config = dict(
    head_dim=64,
    vocab_size=701,
    norm_eps=1e-06,
    beta1=0.95,
)
MLP neurons of a small language model. Each row is named by its layer, matrix (up: input weights) and neuron, and shows model dimensions 96-191. Each number is 128 + 32 x the weight over its row's rms, rounded and kept within 0 to 255. Numbers have three digits each.
After each neuron's rows, "fires on" lists the tokens most often at its 100 highest values on Wikipedia text that the model never trained on.

L11.up478:188152145137145101135173144111153100137130100169113101158145133150144186180160145186080124111147091113073139190118172145124133135081065097157205042125072159133161145148153153073089114104132142142136086134106174091076158142121113143035136129147138134091118144089078124111100118168147101104
fires on: "h", "ad", "el", "s", "l"

L6.up413:129116137105148157112149119118137080093133112123181161144136143124132149176133144146086093146169141144134149176144134127138166149108105110135141113154086115116154180105132150060121080164139170134088087184022139132109104152094088138087178150128120131173080131126107091123097109097101097167
fires on: "ed", " in", "ing", " ad", "el", "ad"

L6.up308:149164130140177097156121109133116141153072110117144105093096085114160115150134123085128167109151086148095117047105106139106155144144171104121146179110083253073135132117160151165134107132151137078134124084117136135101112121154158125178127147102148112154171094110140120088161139086134148131
fires on: "at", "a", "i", "c"

L4.up566:122129135133166095102129060120109177171097130162153122146117175127173157120184103119096072131021137149176162170128176142140110132118075075124152058171171099166134191103127108078110188108096106201156084123166180143160150080150103143103118136126128073168095124157124084074140121136117184147
fires on: "p", "el", "ed", "ight", "ail"

L7.up468:133105119148199103082191139111178194121131100106080144110125097139118166126102077093164114115207193181109106080129146128115125120059105169142126132086111106127071069194120092068100126127202191107105074124116129096128155114160154105154131169105090108131128123090106145146154128189164087117
fires on: "res", "ur", "ber", "ed", "s"

L6.up91:148131176122110082139199156102151061121123136154188113110101119094114119153098101159152097109134076147121173135111151137128183128142189099180160131059164175072099155090153112151141143108193171164104140121151117120104171134106096102174122120112082112156141149135126122049107143120066146136
fires on: "n", "amp", "c", "lect", " Mar", "ate"

L4.up138:190117170116139142104170144161090085118144142162130119094085193134110090156164149158135108084183135164073153108151151063082176144177116156065072143128174155143109148150140132183163078138123099188068085101123113102068114115114080104115133168170052129088138124132141148190137125125089078167
fires on: ",", "y", "n", "ver", "\n"

L2.up497:084130122127126095059141155137145162119148157142128146106137113136120136132059156141098111136181169149098155108095120134075142117083127125122174166148105145196210104115072166168143160103149170157102111078120158120132118114134154114140127155085088075147076165101138175114085072134090120130
fires on: "ar", "oc", "ater", "ri"

L6.up96:120193081144140142140099135134128139098035105130150122197124117187090181109123151148137145113164101191107133118102140110188093125112097137132127144127205126088156119143119130116148159219168162124120111094125172082115107106108180056073116170088092106147107070137105109120150123058108136101
fires on: "5", "e", "0", "l", "r", "ro"

L6.up650:160127094120135135082146149147138153159081122182096099143170100119115117196120142141116138148155159171124175155081129158166123157110104147143075093068106108096052129187086217123094156121157080121123136109118148077108153168170099132123135111146087155110074142101086127193164123180132107136
fires on: "y", "ber", "us", "ur", "ent", "em"

L9.up498:110074136162115186101119181114110155174172102122116102201152094058170106171155115104168162117128139159141092098149170113132106116113099077127110175184110128144144097203117096135194161126145117138106136122130155171153168093109113137110142173124121127109068115118144129089127153119122111088
fires on: "ic", " or", " and", " of", "f"

L3.up573:138133060157083141179186094153150105157136052108116115143158107135103069117089118156072169116168127159118110145076170138133159223077101145099120122138114136177112122140124093129138088136113108102136194127135198118113087148146160117135116104151090135174124154063069130142102157142107131144
fires on: " and", "and", " =\n\n", " is", " was", " to"

L4.up397:132077150123077153149129200116079171167115189170157109164136066130110152138101156120150157152103174131184111160095080096124091088106118116117102158198138128125127174113081121166135081197138170160097155139203156086076137150112109144127140194028098104143097112141111081152117124068114154113
fires on: "ar", " O", " Mar", "eb"

L11.up636:193090128101175123141090137092133120120141113140072161164094125116207127098121172116099143186086088147136068123091189131123130106153119124109098089128136104129116145207172148097143140143164149116062143112108124064113142210123095128156144111163130132110152160143080124149120081109142149119
fires on: " h", "c", "ur", " b", "or"

L9.up239:087099183104165148169143129115098168139105107119174056162168124150144117158099181147167142053193113177138091121138042123166067163119125141169118155132065169073165117066161119144137133165085136117176174084148124145140145074127112126181145113090197091127146087094045182149139178104140156164
fires on: " n", "os", "a", "ing", "it", "i"

L11.up24:096108124064149111204172199134148152089096092103112119116084061169129171188126157133135130161154122102126117103149149182079128113128183121140143166119125099139144146188105131077163137120101085100118157068132078092139174154146113136166142136155118109119135092102138190045070100112128196122
fires on: "u", "i", "s", "e", " |"

L3.up591:150086129109123161083084149097112125163114134086124097152142074121158183131024157214115148178079160148116109097078138181169149078115128116099157177154054177150178132142095082136164173144149134086127095096138137112137154178125129135115137143077121114153122168170140122150112088172071126105
fires on: "ar", "d", "ear"

L6.up275:137158177143129080192161146101177120168068163114080161079127144107139149113150148107126107081077153122112107120119156154108184122100121143166070140156162179114137108139028148139246101108140139078155130122105119165054134156186128169153096104127148147160136134073142157089130133142168119130
fires on: "in", "ad", "w", "um", " ", "el"

L2.up735:205123093147091120165130099140138116139145093121140089127157111104111124122089172124101076114128087147104137076136156127162082100082119106099102144150098132153142178099148085084109145111150091118149109139191147100140099125140174118168107098120121128158061081125178135092105121113121181087
fires on: "2", "ay", "o", " ", "0"

L11.up330:160117179109114114116182158115112122149186092106139120115167114122172136108170138116187099071124111116148084127123121146136117125103127111138076150124142213160117171146150119081145164132192114139093090080104106133158137147194112190126153120086182140113090073147160133100095128124036135105
fires on: " of", "e", "ic", "at", "th"

L4.up487:116163157135181100124161170097076178160108076182164092158142155130121145169095143145113091112174123183113148089116110153170126111113107133172123138093161118087169166155093174109091150086121128129179141106120104113159135114133158099095133118162119103145117091117090073166181166146115071130
fires on: "ent", "en", "or", "ac", "y", "res"

L11.up102:158138139092119110114177103086143146174071169138126107164098121093143096129103121142120150117125168227085146153110118122162178117162100112153089115142126218122119147122161116135148125115139107205141135102090091154067181113103116112149089089109190163141079188122111077098167117143138046164
fires on: " In", "ur", "c", " sc", " f", "In"

L4.up452:188097140116178086108084151152176135114167102101079126156101068181126157104097131118103113158107149172058206156154166102131162101141130109096126175129085123165165123073103138134124182100130057069123070112095086139109160137146114112125137143175121144138066117105121100205143131143121147128
fires on: "ing", "ear", "ment", "hip", "ation"

L10.up62:163085127108149118100112111093125151127076045107148158123173088143097123146164169159109122139166061093137169118123169124153085086139147101094147121066075123135147140160184130084164099169139101058090152076124178104129135138174130121143109118152106176128109156076126141099185105101110158101
fires on: "own", "ur", "ch", "e", "ure", "el"

L2.up262:044186145155166140162095149121133131104104112111128184149098098107135146070103104056104184178161138127164082070119158155113135111191153119141097118154156104194219149155158189096184131153163138141128126105189139147166117158126114129109130161101158106096075120121137027115175123134181150105
fires on: "ay", ".", "ors", "'"

L7.up758:101126166112159140152152172100116164145083114083107082090077121166100115160087132163100151144205066111143123173134209129070137129100145158104150146110112085122126101127180129102148123165133113150098090071111094086105140081175137119112156141161118120111098171104121135131162168105105153109
fires on: "ic", "e", "uc"

L9.up225:118124177057073131136098104120164112136101193156179128143147133117120112095173100144153156117085169094115137115113138148145107106164097130124120151132147191131107119130133096100105130178127116104136107113061098182112153118081100070159168140133093114102117169107103094064138083145116142108
fires on: "–", " of", "f", "c", "rit", " sc"

L7.up28:146092174043112092113106096156108127140133106183054141153136166168158145152103149112173166093101101088104117080054113118176098125186140110117082074161112150050108175127135125106169150127074103148133083134160141071091159133146147116149096131099087107111148094098179117136092113123132134138
fires on: " ", " |\n", "|---|---", " |", " A"

L6.up507:121154172143131078086155142102095092178113130155115109128121076113141112113085097122090130246138061146135116084121141077101181132180191123148170146069140075097095157097075121143144163142083145115162123099107168178122131137135118164161126159125122081177126147106098136117099146129108142135
fires on: "ain", "ep", "and", "erv", "z", "al"

L11.up598:105116101067170088124135167128143135164126100150147154150116116167142117104162138148109124131095099172165088116097093150127127093120104095149097137192144121169054114164089158108118146148119144102135102067102229095136151152126159158135157165144147108127137154141112082077107134167158142136
fires on: " con", "t", " pro", "c", "ro", "le"

L2.up333:135102080125111107123166169147082168079094115182147160141105073151106081109098062194104100097060101103172148124135168148152209137132100082129114179154189111177114144121110086103105149128148147106134118094167126128174086123107132139152179095154130150126145121112132114107136144164118208100
fires on: "g", "ion", "G", " G", "end"

L10.up487:125093136097195144116161182169085066095106138134141100103072117120084128114147130141097199076136156107122130151075103112114126123160096117061152158153150204119101233138108167127145147120175155165129162144129032114125149116143093094154115167139107085101130110181137062143130164103194124165
fires on: "1", "0", "ic", "6", "3", "2"

L7.up499:115185188180171111140165100129073124162110104144133063138126101087154121122132129112164117114135132148119126138069173070134184128144122119131176133128140070069111094162115151114182142137085147134113081156109215160159107091148162147149126084104161149182103159103125094100122172141097162145
fires on: "and", "y", "ain", "ew", "ow", "c"

L10.up505:070139123124171075100044156163117133112098205190167124188141093106142150102162124165133144147113121112143116164103103136098146159117078086094124163153105151146085111141147104099110210120122115142179133153124171128144067087158142140118123150096173103219121189138128121132094147139123139096
fires on: "le", "ed", " an", "el", "ro"

L2.up529:174131135129113135145117116128091099164122142184151159102125142117198153145046106134182132095058103179118116097137113100166117112086106175129117114196132188112124223138126099136109081113126094127135103089150123084119160093122120172156174096104105119172129046131200130102079121132116124132
fires on: " ", "–", "act"

L10.up409:127132142124173133064147113154080100122124144107133121123148104209151148114217160177140067008132080140155129149130159127147092126074114095116068120087192137163153188095136147117071175121122173136165113092130148087089090160094125163136094081170120151104150120121149143150113129100066116112
fires on: " ab", "e", " c", "c", "an", "um"

L6.up558:156079134047166084166139117139136128156054078133099114183122107114117127135132145142092136162171112156092120119162122193049119137114116073122117175155090168134179094115111167114197148131162115137154125163116155082163127165139109125156152148052116079152219153132130099149129193172094119139
fires on: "s", "t", "ar", "ter", "er"

L4.up756:137105107160131150112129109079097133074138103134154106122157162159093084113131122140101131098189136156102071154099118080063160119172140156093090145141138111111112076134191170125147164143132131113141080071178209092097106043163113108105145154089099076136093098063143068125181173143127127120
fires on: "ain", "d", "ion", "e", "ak", "end"

L11.up628:130091125053137109110130080110157138112144158138053131152182117181165082094138104113081110124115089153111080107162221074144127122132132131076171169150133160169144096115209134096154132128159176150092108120133132067175100135151149182112099181139130122082175096103084111110132146116078111109
fires on: "k", "or", "an", " h", "ug", " and"

L10.up331:194164109176127117138173152147072106079053097173172152178067112147180140077129093094150134111158116173112178123096163137131181111130125167087163167148099149094141153108176149075117121154131118117222131155129145157164119122146119054102141134108136086118076094103114078071142101137141149121
fires on: "l", "ed", ",", "5", "pl", "3"

L6.up278:102108159122167148096063090201111183146124167132185143144039129156112059130108139131159136116128149046120113125119121143115149110100155117097154068195186114077188148094132096141183143065083139176117114070117156112132090155170102115166134195106101139149129113122115134160160116143147139125
fires on: " be", " re", " was", " were", "n", " the"

L3.up116:111084127172160153113087143092081164114114130180156157110116141119092132075116105153136073154131090163089126150105199153157128160048158104165130129161104135135125142138137119127131111075146065152115120124181206099127044119128107100185160112130105151132129140110119153064140143173037143141
fires on: "g", "ion", "ent", "y", "ed"

L10.up130:166156147177153146157142115137118087155146155169128083103053089144160165107110218144081122087121119099123108140085152139094203098101109135123159100126149090069115120104154119124149173164156106098099083130073091063137148086202109091151136136130185138117116146119142100098124117103100162162
fires on: " a", " ad", " c", "e", " app", "ow"

L6.up469:165120123137108154112127153210143156189140145151201145164157070165146166118124083168148098159152157167129103117121119087216127150106111130135103131151074145114145197124137082143141159166165124123146160117151126084144102106105086098139145144093125132172068112099055081166099101096089172123
fires on: "s", " r", "ed", "ar"

L7.up190:162165134130170129110170164087140153151069116150153118074076104153149049129114169054114128112170109148145116140134143111152142069132125077159146171127159147110144065085142180102138151145107063088141098040163097122134203130137144119122161135146188139098149152098140142138128112147167184118
fires on: "i", "e", "or", "ad"

L2.up532:155178034211134116119149089109149150206126093132119174138153097152125132114092086118170112123141101173092107164113137076162096163126162117109156090173123138135131153133114094144110136135142185097106184110112129152094151119148159122117118145174102150118102141107140110119052150131134124138
fires on: ",", " is", " and", "\n\n", "),"